From a checkpoint of a small transformer trained on Wikipedia: 6080 steps.
MLP neurons of a small language model. Each row is named by its layer, matrix (up: input weights; down: output weights) and neuron, and shows model dimensions 64-255. Each number is 500 + 40 x the weight over its row's rms, rounded and kept within 0 to 999. Numbers have three digits each.
After each neuron's rows, "fires on" lists the tokens most often at its 100 highest values on Wikipedia text that the model never trained on.

L4.up358:527476417455480487555501438475479502483491642554490449530522524507529548448533478440534529468575577519439479456514505493528478522486482465508499463475506513474491510460407487515444484521523533581561452507522499493574567462482570453459551495510501595496470479513478503414515518511475520461532511509542500560529509472425533467395450538474473524492469487513558464509513490450515538494500498474478500397517458460553517452481495503517474458474526505562501484495476456510506465573540480451469527456449480456491478468497511525406492556543429436531463415493488489460525509524570504474
L4.down358:549444487414495487597513473460490409423479443538543529477484497466486546506457464490520457583512525452431489477511511500506476448515481571527473510501510484531458539564458487523521555446470529580496470483559540438508592447525488468544443479536516467491526469490448537514503483550535497510534545529440461468514479559496502500557486549542570464530471588518526564554516458483528493545562552549524532459473525476474496491504469542501510448528402491545423509466490450407553495500479496468578482464500490490557497482573525498497469482494552438515576555517583489455492515486545515533
fires on: ",", ".", "s", "ke", "ed", "ce"

L10.up661:531500486469528511511496483485500528543448543487579519496535488579423511508494457467437541498443518512464516542418527446576478446562559491496526541473446514478503490451489452479485480558462545545449528441539494518557541456455505438462505483507388522470405494519483526465454469488482470499464550471509492426478553570553525426549545522529565463490523429501505548443518529469462493440517518501504438465527524527559472486474461483451471513510447492453451481476561490515431519443495553539480418576509501502443515561488477489578434578523429469529440514478488479501544520485497488507
L10.down661:493457505438403498544449528497478545490567518484461544501535418588576555509579465440445494491463483479514452559478523479519488483530513588492500532444503485470555519493517560524503490467486474440486480557466532466500496506504552455471480524506525515437548477527479497424531550523494473452535517500545545576529434499533487541475546466495559489546548546425503462421464494478478435485539507465486499565498444509487513447532508487548450486431514461541497498445520477489451438517476468541507569547540531574445494509436585430548470482475462495473517502535505530478441552529452408506
fires on: ".", "1", "4", "6", "2"

L5.up39:529531431501479508510520521448541587524553532503518519528494444512560482526492475523406436510410427435485564570502464505530486487537479482566559498489538501504485453454449492509472505500523520489597424497561458503578521493478511607518521520517509473478478507530528491503530440508479510463458480457559532484554438463375479435499483426498476485514564467468438470563515512548558499479506592470517487579460498500475489509517507520484464514477508458501478448494392540507535546468498506487451518497474458545511494472548517448489478497550478480589495474486531504463521566436537506428
L5.down39:495473520454528491441551520591431466513494488510539511445541524509398458502496539497508543447503583555518415455531495516460493478446541490493485511533574493476534549532456481529528498492465474531426540494503465497469521471503484471445494455470521538579555533458491506516540565536503480431505459568450505492426512507565477498486506504490486506521521553519491524419570568526455561524579481501443475480457522488509461570494484450459522542508466476524491487522548523449480475479482498426500442513505554490535446471525462517540478509430549521456510512446443534515473464478473570513
fires on: "2", " his", "1", " to", " from", "7"

L10.up813:459591502478582523562488556454558469498490504482438539547477481529485501414517499555492528515455482612562528516512515487514504489607447532523511510499452502448485451510469495384522476478560553471550466507475485548524417479550494464466435483516528566442544513549558511438484526491490531519452511521499529486504448471548542450546482487508445557480483513514491546512510492506508508541593554484546501493507508513507490417479419479514532513563482493503533485507520407535514560540508501531494498492536470489431480388410474474507420481505547501509569481525536496521505501494485548398
L10.down813:442508531455540532544532491428583513463528467422489478422465420440438509501499543434498514515434454577531540511491526505531552496521490524507482515510422487504533469575531496405507554502572473547526507538562499489494463452455509570514454465571615484481501496555485504490483535472548557502450452486525525520581409444514457446517508521483529499475458480552477467478539448560530434510528490454497447498499517504495508525413538489525530494517474544504472482515493415515454550541499531537525532540483446508468457452537446445486451435524456567479421485520486502548462514583511549489
fires on: " |", "-", " GER", " and"

L5.up529:552454434516569540470573498531506513559470481483495543490421507512428457479511532499529523468416526495470504550494455515487500453506475521575449535525437543495500502524505578492512534456429445461545541487577564455545501514492548538503515562513421468479513425588477510596491456492456490513455473440477518553571518524453474477475530436545509479510486528510457603509478527436487478520465487479475485481542471584452464478448418528455452456496477542462453500465494538539605511526478435457437555557489518508506467558408510514524501461470489513552493456490545498490499523443470530507
L5.down529:468495512535537520415536506463492463517496406509540519467451520465528432437527537507525566479482501439523522480518493475465518473484513433516422475591519535506521483532505552491449557589445522445540560533480539536437475480454525544486482493479498454502527517510483489515450559533436437490426442481474520521447499513511474509507468459457551497486503566460519556498461460495534499540557493534439563504448535463522506531519479471544464431455507448520484476512584494480435508508557516451573524522468565555513555494599613521488477514520494518514511446452459557464505582596539504549
fires on: " of", "1", "8", "7", ":"

L4.up583:496492494502477517577538444486499463453488495495523433574540487494463516419514464460443455529507457472498465488528458503522489495488425454470509454503503455520414466470488505498513551564485458492498527524498487516522562549406459469513510434371503472438476540459418536511502497475558506486458478475479507490495507529395553485536497515489447497466505465404563470478480521522542452507432455461492500484491496520508527521507449497488546489531448510436461479485499457504523489449561483595486498531505509537435486440559557520511499556480541564525486476553450500552565508540540521519
L4.down583:447476471529528506492542511426556436521473470548483489523489487478376531478533517516503543416486509547475480503505538511475525564488467515447550496491523524486395494453477478491453488563495517475553553540559493576485434456519510508567428505485486470477470498454466526499495538537474496473531463492538552416494563466477468507493478444500419476491453465433488494488436534499489560584505537531500490533432604487512599470424518525433535416496466475521490463540410501587504502483547468534530484520496494526503484579560540506462501520550529512515484482499439444506521417464545531529
fires on: ",", " that"

L10.up843:484485478478561549504431495524498509488513529517541422480508461522490523456501464539498511530480464520526451538448532462517506566540442497463495545449479406545457501525533479462500497498520503546531454492538533565557523517535493461537489454432477509595519408449515514442471550562539500508486549480510517523527561541436505526501471493501548537421500534512496487511474495494458485560556523482444453485461548572581581526498525452558538455487523481481569528485556448565499517510510497488512494455535496572481484482422503509469494478574496512535482461478573517490465547451505423547
L10.down843:478515480504589556486504441522418546449433537535517489514535459509311551488503465560457533471424501482463477453525508478466507547540485474449481451476556470490472449495475502459532481507493483514518516485551509564409512458525515596574505487487532465526461486510543449469462487513506527514472516522529548427554560494512468515497473519511491530504487482516451544486443480515510514489461450508487515507460513487531466451472497454536556458477473538489504488475462474511528416479578555519474515474532512534468542445529531544517525549522466419410478433558510497537535450534487550518
fires on: ",", " and", " that", " (", ":"

L4.up628:493468514542474458440462491447518564493503478488456504472555509515575442533524513511534508474474530507520470535483526492511475508502477507528473546564472520496486531459537445564436521537475497534550441443546492453502547478527503503477477454485432578401482529500532527544438435476553392443559475528511461472528516521449495408464553527464485537539543476473500523520543499434494493526428500486546526412539520496483440541509447480507488504517455497463563540499520469431538545478503552586510505513484443473520558496543481527509459520487489422523546470546545481470550490455492462542
L4.down628:481530541493486451477474455499546541474496513463438527476405486475541531454484475509566535460474552464475540524484530447455459538531505553493497561492531463486502457495568540567522500571511447571457497507487501432502460500517412486536539540514435499509551473503443529471473538429551532479496523484575432472456459544530498480506529483602588478583469406483451525455485479524473525507469481497497476517509480531465443503518490504555594450524463483478483445528481510427459510492555597560542495475513494520506465481515451497537570451522477485453496488540485578477461540474444427547
fires on: "0", "1", "ac", "2", "3", " for"

L9.up171:454506499498520534525488485500465552468503532478474519527527466500346525475433522502514524528496530471548489516505480479505532416472480462549520475518469578484523457412520501492504535481588517478531513549540484552546517528485501540466455461465509458515488505508538488481455504465534522509478485485442498497443545434531542501433482534599408507501518508506519530498505573513559520549547535446421541528472476512430490521564466477526518532547511532477522543497484514561586477488461497559541501429498506470415520521507481546536483480537435494508388451566473379462470575489471503507
L9.down171:547520492482519451481514515549545430505510572525496528450460571476364443492531447468575482491534536517417506491572558489515486549432497553451570457517538441494550511513508493520495422491487467568487507441427515553501526506473496481511452429521490521500541514548475528477568457514516574541522535493506442434509532471412461521539480561508578480513472521460474478494551471399516456487521526547545560525516488462518503518532480574472498491440441481496445523528491488459506479497537532462469481532465546503529437496518474429513548543491495495478548542463478521488474489465474486493
fires on: " in", "),", " c", " of", " from", ","

L9.up872:460498517499473511551477460506470509515478466406535454453481524552510455482503516532539424385488436453484569522528501477511540539511428433494554434516588506546564514567417474463500474499547460471447458569552516524471541524535577483462564567493429469533566463547568514507558471423505549499491468551413454563512528557509495485506486510573548508480505453462498472547498454418581519456554552517483497479508520457468485431508493472477461518508483476493517424513545526440474464578520455522558481510449455488488478533503436488564451502530506468474526431494498483502504521447525500592
L9.down872:508578540506512586545446529553502486535466536523567494514521537499609420483501471450451435541480485529503592514476504463508438475496533483568518492506457478515463529522515521443481541437464504481521463412451488536504450530493485509526551550486533489496446439477497478549504554478555477543559492485539535490511467497436510490443473528485482567558435475500443591560488516512454466566412510545530510480558523606510550443484476508590476482505504473508473512512506439486529485467549491514453489438465586462447487448473572513513502430458509506537465503483390530455520452504450558526
fires on: " ", "/", " (", " \""

L9.up315:577495541508435470611490507527513472529523495502495504512553435523461472471433505486520449513488482480476546515533485504483546531468577513460487527483479514521558493594487483519533419505457451497437519485534523483534502517495483490447538460459560552451492492459423476476460541554533506490530527471426516570490553541474490468497484463627468577592413501433489490522472519490544493506501447481541510489498520537455516456494495480540491480479544531474483570408503486538522452563512485517456465464512462519526566507513461522532493488537441520421517457572474581502528517418536514577
L9.down315:428469531531535558435487502504470455455505451552466548516480579479460501553541481538497563568536561427390515470479540488437486487512459523510478485523484482467497547446528500464453515506518556538525554509477476526518468474515499560468462500562446451513579525486515463525485559491458491482472588477473465608486476403493515443473533580466525459513521519559508507525451447478507473512580508522473555581500515470526484496519558512483560478516509441533512501506488492499484509500513451411522482486520555541456489442570444461464482569470557494531522517515546458412534509512505482448
fires on: " of", "O", " O", " by", ".", " P"

L10.up1003:534466519532484522441516470471458439520529466507536528445511425553368521489502449490472444525451479482509532499474493476533500464616507526507528545534503486599489405505535531476493468567465508494503472578457522507531505524521571522558497499558449485473433477533549464611484495421456537574495526482468524620538417503466526517521470528527480501500556551469466575513521475486517604520455520487558524574478522512412541482492475433493497492486535474548474525415530474493548492530472491516557435504484441530507483473514439487505526506414545497497530424373488521451464526490500477445
L10.down1003:482414519552481494402512498503445432554465495449502521504476499485518504427582513446486534473483474496501534530495530441500477490486507562460532464443537485531514489504502463471453462427463507485526474527581449484484498490453476538529545493577553444479463470522595465574472491487476470499455407472536566478521431517446513536473536524531491434521417470500467532526491450487539466577538511481550506460413554545546533552468504441441528486536573490584574502515478507531469545507507484564488533555457520493518494467580442476473561556447490524519454430501580532425537593523513549470
fires on: "1", "8", ".", "0", "2", "6"

L3.up603:494505517503499554450483533511490535473466477514433453489487545465412573513534494591529536482528537513484513462497523496463450543476456492515521521547538522520526477482480480497461504440542534498441506493439433460470492454500463486456606465462526485502452422613517439552531525485432517451526465523543478464497480531488503524528495564518540480495510499478499500484467539435500532510460504537485406527543402515488482511493516560495557530547478458490534457491523499480532447491491465508531501494675456398549456460518447480472494504503544525554548507485481475545493516554526562517
L3.down603:495520458521497587441418508574474512554453536422492558426515479545508482485485528546427504540502477521503444571505521548509550522450542521514518499459449521467505568481410505463490527487582496479514478533446480550531551463544477495398452553558458515467411532529478521516509483530528468450510505442503417468449521532487446569481425476436483488472501483548456463495469478572481511555517456515507580528441462494513510530447493489527482544502431550444422501536539522494531503505529501527461511510494561538483539409488543520448456472504536519517488570584477560590470520521577497495
fires on: "\"", "2", "pur", "cre", "b", "5"

L10.up311:485482493457512455520450517522418480501506526538528521510500465518546591482479437441441453475554481501457524598535521580471513420477390452503478490496529447497569516589480453502529438488520541456518464638483473550464569456501467468499495563430524469477506524535523568453523507487509559492519520467509512460486489521529441552545500459579523544538515511448519528509429571509467524501521474457486529432481532506492495495515603426523479536504475452487550451509550523504547514508468503555460538489525505441462504509420552529570427507464510579512470526554547519521494517489501514517
L10.down311:487505471553458511449424466516497526468507429479454470509466539463561432469503445509535479471507500465495507527543499492489392530516549537447549493592506504483517508461551467574508536492527528508532396461480439488507467480433497498496523558522469510455486512477464489477516529543428433497537549467494506533500464555478526486441529504464459448493490564535508552558551421517505541493496561470481489451490556520470489495574481491464448519519508524456455457438678498544522536441506527484554496478508559522533535522525470580492509486465525474520526438444482514495546485579499503540
fires on: " \"", " ", "2", " the", "\""

L5.up300:425515500529555558516434557562556535543483520513436476506449542465572564463452483483539451460558461480551499490563545516506533481467456478436498482543486511512473565543486467490456516481538573504482511554482490485477437441534488501444544530485519502492441472448493483493575473491485432631413576495501465478444406464511504484547568482517495488513505556557478514510477512515494460483422520419495472501507488546529467493548480507517495440411474470525481533484501544441553449494538522451447464564527493562482546474524441459560495554502500450471561474557507567469496559517546477525
L5.down300:467501565468524524531550451485452477531489421536480470489523506493491488519469506532533492465527514519470514438516483513529508475461539544566519532462451556540419519522498530455447536477615462423460511504431524594494503466436501463581522459406457452499434507511499530499495540484512477535488508459514465442495486501452499516542519511457496512582510466450564546497446470540600546556517505410457483514426481494511533432443482519513540443493497474491510476507481434566528506430514484502535554526514525537406507504471543451474532575473488484570468500505514397559532576524476496500
fires on: " is", " under", " that", " was", " |", " which"

L3.up639:508468492492438490557440494451555491506479453550560516464526583521457541459505518456547481480540426569509510475509439514496509451477447465504545563476515521566463474578542485530543423479522538516479486568551502478533479467539497454503499544489555443611546504470510519492550569505462521522578450429540596453437464582467474499499478456488517531517516540538529493509505513445438541453474450560490477440493466573551538468427481452534503486552527439524556497487561507512502523496522474551495448525459508486469546482357420434499508485503518463487437469454505463506479544427466470609
L3.down639:577508482524532521474471463569472540477468432486502516529466463513535490484493519443482436469527478424494514469521454575435473512512449475508414534489575539548554490472542447502493506441524537557464496473522524529475528500488488476551488499541468512540451506502497612508493559483414533494463531450515468594531560600506513521471492526569440447543517512488476473477535386537468442462489468523506550465518465539535515515485537539508522542546541500466516549515390525470482400472474484464551478474536473555459553545490431519514497425468523545545516503494483474449482559556514448463
fires on: "s", "o", "ce", "in", "-", "ing"

L9.up643:501504451518424514532584501573557476489497502549484481460564508485428445493478414527513541486585425468576583491509489490530528552577497463455465552537505442554460463552473443494538494572477438490549508572460484497535454470503474477500462435515442539595474494445465512548481499506466523526473473453457534475498474567517479484546436522503476494538489562525544460465508597498485537507499587511442475498484534519496571526472533511521495481458538544445534547502396484498520548527455417489461469480507526518481511518416508495515485440537519487453577437541463439447525519506497484537
L9.down643:504523583518535440395480487487478529490384563495482464480519550520490473430468524505526478584417491481469429457454474526499537511515489542549494491451495499508468508472633523504547526529516457535491452451524540530526494489493526498452539478483532459473483482502545494470512441525499561548520551550519408422511532406447512493409595480538457545505534494481472548523509452503523541496510555504570489535465463541477453507549480457465558495583519457509525505516430509523523469511571509524478583521523440464552543499534519439479504560518480460485459445457500541520576526488462439560
fires on: ",", "2", " ", " and", "1", "9"

L10.up997:481464481450550445578504458539518557546551582520447483480404508474445504486486553478529467493433497512517530514489527428530495433519478450519515493498498545500465545459499528543504508491519447518555502448524495497537525364483562519520462453498566452499506552518542439482514518481509463457535510449423518498515583537524506566479499537521471540513463541539562481511477466528484529490462518524403490548531506540430510544482460529493458511515439430488584582559445438479466486546472486529455443439525459558472506448565480510520541511437586463484474497482538473446558509584505437532
L10.down997:544502539433504494531431525519456492482479505520489497502515567526438628410580481486518477479523446515538556540524501495459556533434514506425505543524508460500453426495471470457407489519499504535456388456520466488494514508532463478511557496494571421482416534472474522556482402417526591565430554541526487484498465480471508501464510530564531473521442465525519529583499457543481462497548514544523504458476480487502510517492552516484443501540475474561460509529535533507512506517495507506469538537430504545467512515465444440507548519511415485538435444465502535480511462465464557527
fires on: " in", ",", " |", " tour"

L5.up126:452486546514504478545500506495565506534484483471538527495545507498574520527507536474582569556550462490451562428493483516524508418531441464538499587500555481497523528531555514540491487561464575420492495549450483529485541501450511540502505494468470511472465505489478552420547485490556499501514502609491530555497505482430535482403496552498495476446462434515534510562539498469492471482523538465445524471516484530523535576491510509570444497546462467485401472482479428453533478512594559511567452527477511412524502511543521458560503494424493517427599482541479483517510409467456482510
L5.down126:529471538508507475502529468473495482479513474521544539444520512469568553445595550568552442558488476499502491418483484518469527475459444545480529550420488472506508495521507500455489490542535452434488567541507494501525445449470469431419519455577419573593540480492431504450479490597429553539529459504518495584549482484491517493449557528413504517492478596502556471490538400479484443494541478513476493485434519558537469498541414556549514445499496517485519486505578544519493465452493495503422468474504529502477506497489549472493454518463442483525512505556532522491509482526541498507
fires on: "4", "en", "an", "s", "u", "ed"

L9.up904:444481509416508497504534521517457533549513546450492449501449501536561486495425494469553466465541456505465568520480468504545514445416452470532535531550539509578538536496557423497437554486477513537470501475494536535568554561568498510424561506452496492534519458480487422428483464502512536542487437517477506543442559484487562425491487538491481541501526538546616407568575519528517495487496529521461503462546467521544494507506561565526543515563502451567453552479460456497547469506479554448520453480478531454507538503546476422519508548523565507453516462505480487528489497483458524550
L9.down904:543470509557448517536479519535516472518433502445465462524534559431494523548464498468462593515517555504444612445520538559421471493494551471494519539466459544498418481481522453503499465503480484513574506495548520489452483437497486426477446510498500450561491499521520592536468514487558506458517530498510447468495499466448517447530478492522499446484461455590520528516519470460551479491624497460534497582518545450426452526579436506519513466527400478461538474565595498498491470490526441473536423511531487526490450452525500481436501503469541530513513486541495512423462505553533481571
fires on: ".", "s", "N"

L3.up796:464452499512539426492509456440514599524521451447530526441536524486498456475487519505431461434498525541501499525471520481473514455497541529450454493453486471547525448457429443526513554590428475457505433523427479510486522460456498491445535466473506500482462466568540464533600524462572488465522534510494490504566508444519563572506475551529569517490526510473545491480532532456495471476501496490528486498527460446388498468486468468548560552500513514435542534518587517459509489503552455540532473467562615546459551468557461482464528507566478521455457518487458501462557440564534480440
L3.down796:503536495517474588492452489453466385475461516533452473515452449538511548557554478452531527546534485495526473529525468443527408500483516459497486528504484497503438474527547545462490521461538520556499580516534492508459499557522512567510498495560511445475483546476488505517413489516446446590443419458512501545484482484496469495557535446458528456415471447482442428523464502450514546494543496513552519470502534503552539514521523488507501422461471533490480440474374465537502482551511480495521519547480549493519414488490541422530503506500506517546475519448452527552471544476550541560
fires on: "ed", "es", "s", "ing", "red", "ement"

L4.up105:550486477444463556485496501479467465582484487490506488467533506442463535568450472474477523502502543484545497592497495467496453481566427485404512548480456446548443519425526430511518544506443552584561517517458429477493434518474497447478442484489545577468459592482505544537462548506527478455583441463562457565496443467503515495503537452515493518522549510418555440562488481508495483517482477548488553496480491475493575488506462472486441499546451485470526489521456537480482550477519560480488461533537470489429564538440535472516496500532494509524432519536407578470577459474539486465
L4.down105:528445444539461475540521445461481519498554517488575481510559451423497487556521429439495493487457446505539522537520459519460498465504517463466467452567575538562543521502507504581445553531397502515514499501462551539450479462425485498418499477579493476508513522441566481438527583550496522472527511542514520494417492446484504516504481480498490482519563545520443509507538486482463440543501477543517468605524555471550473553534499493594523552501506489411518501512448511479493512552444452500528514444495553484495414550511509480545495501512524601479486529599482542488494568454491456549
fires on: " |", "\n", ",", "S", "s"

L8.up924:418556521558548496557552552573482565512538528448424545525567494466543500518478469467466534525481461556432510452522534550486526472471461517483557505528498483483433490517539418528500500485568543608467466521453446543476576509490516545507480508488526449458528452514475518537506484458529516514466494577459489474449509508460430576499520493447431526516540467508465534532521523575473492546558501595516524495541521496509440525530541493547571488507489531486533499499531498512530428509433481454454517463551480464493473530430521519559527515480555418481486464568496512485511512471467558452
L8.down924:483549460495503575422516501579476529546452466549511508514539457536492498465482456422557544546523548541558532539475469476393440518479515519535507515514480462458407518425480444415499510476537518455599470524473501495528552510537447522460430484487479489510509522556421513475447481485454502464496500494562449512459523525568522498499504447497571484505494470484468476459516478424520502525575468415502494490474495540524576542567449511500468473438478475560489454548517499522486490434542459485537470517536464501454529513475444465469501533505534491532465501529462535442515476459574445552
fires on: ".", "1", " v", "CP"

L4.up66:424502436495572466464508516459464551482481487492443513471500498490455457520489442504503566514544553466563572492500458496514513489531483478444520521526478536499435453494480540471451510485435472449443548474459501375540496402445514514465510544469470560467538471502483452537526535503470521510490532501514493505489559487457490473525390514483498526561455526524497547505501480485551603514391437588545534516508410489441490451522485533419459544503532477470534506397537490496519455513548579552491441513517529490537521469487460442503486475475478538527553462473461417413485482551531571472
L4.down66:465474452520503566474484490545512511512482532526541476439493564551488488464535493459466531546525517464488505537496414499492442502414546504502419427443500576573538511431477518509466531539556525439449541505453485464528489520537514469496409476476436536536460509497440469538491475439520502518485568492537421493427470533575519432411475462499420492478539502429513525515504493522484537547528506487469515452527427510472474495454450486484495510520507461514457507442550516546556468468476486490499495464507566512512534512492616512547521469521504500609498492539533572487567513481439502550
fires on: "\"", "0", "'", "2", "1"

L10.up395:524528519487446506509570473474513406418480586519522464481444517550378536532455515498545544546484449557523431538532554509487521546441439510479466554451423485544495471523510513499473509477553504524556558584527419508522506536513543555458481504434578557469503518453567545500487458446528468497474427512448541402533542411514440470519534492509532532443504520516532425550474529530502484506447496543526538499512453442520495488493482507568505537463493466527510520505411464509448448504498516493481473541549567558503458462493551534520467516562511530476497452522466475468496511551506572534
L10.down395:506546526551545483529496497519590503498514547484517497501510495472146437489502553520547565480479507504483508522475499535545564517517549482505463497497549505529470477474497507477506463484516459503461492458508540494507536467473486473504494537523551504510531494499486521487499495527538567509504535538534448235498494480506514500476468495549468510512504539485539499537484519467496473458481475484500521547490497499498477523493508472525522474493478507510552523477424560504524477506519497522478490446497557506463466483538486492536463532456432501477567526480565465513452461461463472517
fires on: " |", ",", " and", " the", " of", " as"

L5.up477:529546543472508488532435510495545488542568523539423466522529459520479534546469518555509462493500459504536426500544525424534513518472509506486520451559491501470477577511503521512459459449481522490443504562496417573539446526495536502462534546494528487470503473528498495480438455482515359483409553565497470520488464449491490510517510503532503495441481546519490528542511464560532513507441472477472510452520502489552510466541485452564554499418552501515460404525546516463509434480573414491614535478475537599478561461462572494488471537584516463588540507549454478525471509518429501493
L5.down477:564485501515432545486454510467499553532528541496470499522412489540459452478514577489599477494492449513508501488497534479566504473485545473499575503527490521471543601489488463440486466517476504448446481442519484508477517496479507506474512525439463582404508426478481437485541461495440428504467490496518504488519465450482499499532583465534577507487480535445402522477426516522528513527482508546513528519529467527528472568534552516516485522514509468455442497564375482416553444546458425502596513503472563516512622530541578509527548483527507459563507475516467452498589545489547492484
fires on: " that", " which", " it", ","

L9.up65:491471450470474487472400457566481546450441454457531435504479455527427492453419506512551424521498535568428451535504476542525579512534475557448515576471437552483490479469452490511570457510535455450501420438458532485496501443547427437462537505459534461505489468512522480508521485521553552454482520536501587524521512579488455444527529531507480566473560563463509519502433503517496540516482533419487511482463468505440523485528487512463491496549537493522437473490551479503532489446569474449548536449520553537475499468614520547511487449468559518514532521468488468528468463573511520508
L9.down65:545431478458506435435476528424442527483505502528523504559502456490502487458465481460593489498483500442496496563409549498525504480574459551520476537520503538569450507560528520578443491488473544512483537511432477480455504540571517489487382529432540556427427471492463516494516494497487547495496512476537536560536508498506499484531508493519494447543450476431483510443476481509526540548504472512473500507503504517496451629450515529450521565473424521517510486517416482441487540543506491430531511528488492475577594525489534520447484481493585500492549509433440491535535556481452535552
fires on: ".", "e", "a", "o", "son"

L8.up365:459532529450508439514422516546478519495587543472480506476476429545447478556498485471497481520507508521570504533493493517480543557451526504520516521473440550439519448538529569443512511547429406466554548517474489465516541449510497465448561557552456495464460540498517484506493453544571498481513477450508567482410503457472539496525521413499525553508516493476504516517520555460500589534482522439523490534497505557516491491544478486495530441487557517448460518518545558464471511519467592448456476589500518513544546444559450453494461494467516523516536539471416478512456380489464521548
L8.down365:535410420584544527453471517510512413483454605537569465539556473465392501486534539465577564501470528478563561459497480503514497489505507498429495465458504546525548477536472495431550514506501527500548501533528506493515537436483452505482461548513580525497483478448517528547557538454476479527457509516554532478497481498532482466483508517501506429491507548490542548510483526523468453549503503519443475491566456509485492512564525424520508501523568422472516496474520471522436514438516403542484556443500545503432588526485457410539551529516429459517503469513456460459512547464499495553
fires on: " ", "'", "-", ",", "\n", "\""

L9.up287:487531424556525553538479440455484532500512531498448462539566516541544529433458407518541467520462459505506436586500465469450478577517466447506514546493471478544417522524426453475505472511476462506566425482526398512541410456470488567482472493475502489543503466425564504470460464510527523539501516406620601497536488537502466537515571511523539540488534531481560491477437527558443528526482513513485505570510463493516506510511455470493461490560525495445432486524489469503475458521509456516528526503542524517456514498486575527511542512492551535503457483541432427543501513508499490521
L9.down287:479466481490467493469495492495478483443509483521487523471496510533411531475410467526498503421492481549568420508572445578552534481476414526501534485521495436526519441486493475501418474513486491479451518436533490542554530478536382522525495541448568518540469584495459583412479559487518507483538436532483484542471550476525475483484489446471516548514435498443469538545489512528474454495504515500553488490479587522552468466478446529564477537477451522547541469407441554535483481540557562474533468382491545491586487502539487546531537476538502487490449465482491564497546500457519509491
fires on: ",", " that", " where", " when"

L10.up32:467571512605539508493494503487575548479425538541431488474493497604441448492494523515515529438433533479506486469482589386520456502516484474508531496485536444520494534502584487446513502458489516493484462548465544486512476519484573453491467493492498446500514491552520526524418480493493495468535495521528554543483540484508543535474471491514473518390535554448496524509527509523475516495477579417513523551438561490456546446560476539548498511515442497563580527531485492466503550465433405501469513500485494494458568469511544479522533549425518479421449502504510557539440499516494498498
L10.down32:486455503379482509463535441558461447452499510521506520489508516518375461461399522489496482499530437507525599531479442537586529572453554548542544483524404520495503431579479464496481450473491484499468476472519456477449466498472547519508469456527529492508514470470519503435556500475484462464489500480493487585470532534483508517543514552522556519574542466553515468538427415465501502470552480566529481432519510527599469553533591471522521541523517531460503463479498522579476453508517572474464484564513492493521361515497567489524458513559446512500469519537492468470480439471510501501
fires on: " for", " of", " |"

L4.up624:448500456571481519463546474517495581457469473539474499473449459498445453489461499486452543525549520501471513533555540510524503434536440469591467489494454528492488482522426449499558482482541474486523483464562578486478467475515415520468555507518556512462557548503475510440491474486548484549484536498459447503523512489450549532451478523439436512523497492562488504474412541542512543490474480532503559550582483473495441521518560555471389521518462453499518499517495437471497510450453581477559483491535528514464504501607472524463505484490519556544553517497528465496493512494496497462
L4.down624:562492548490478446447428563534476544517454531546463517592560465541507537465595494544532436470481500462487519490492465544453488480500498441474494532515454518534532489519505554531554457506456513545474516538565517447557550590528451554460501505562428525466473440446541561486537445455535501444501492514580553525470503504507481501469555497534548583485493572453514501477481456489547476496500535446457478517503429498542502458493484446497505473465472582496520499561449581498467545557517530517482499464517504453498454543516523509514460449524524471477428522520450503535470437576556466551
fires on: "e", ".", "ad", "to", "ed"

L10.up878:511546515451534498580528412495443572521522611516552468513556485505563545534479441522554492469537493452546477493586474440505472539464542514528568510453554484444486548531481476472517451525442579486505467516504492449572425506464495541409508523492606510529491508510516472477503506411545510431563514510519534538501523484526560546509510448473523512503522588435500531498477515512513512428389450595533479513545477406536477528516484466526542514531510526460523516500489502516497472502553504482561564484532515505499495463476505448506488523431533508491516499505448555459503541487534486416
L10.down878:499489453522517507535488511534469458488483582552533424533490474483560530529525512500493489487502518486587491488487568486516458457542538479529563458536570506504430428509578499469510482513527569537530498478528579470517492503460420559507542493495525459523526494503466542512512540543526526477576395533508527356466483505539487530467527511463536478520538458472486528525518449453473469521460479458515508478496421509570492508474574504542551483603523508444482481444462539474451466490465441541494413515536437510505449384526560484532506420513529553489558474454524546514481496464529483469
fires on: ",", "s", " As", "ing", "Despite"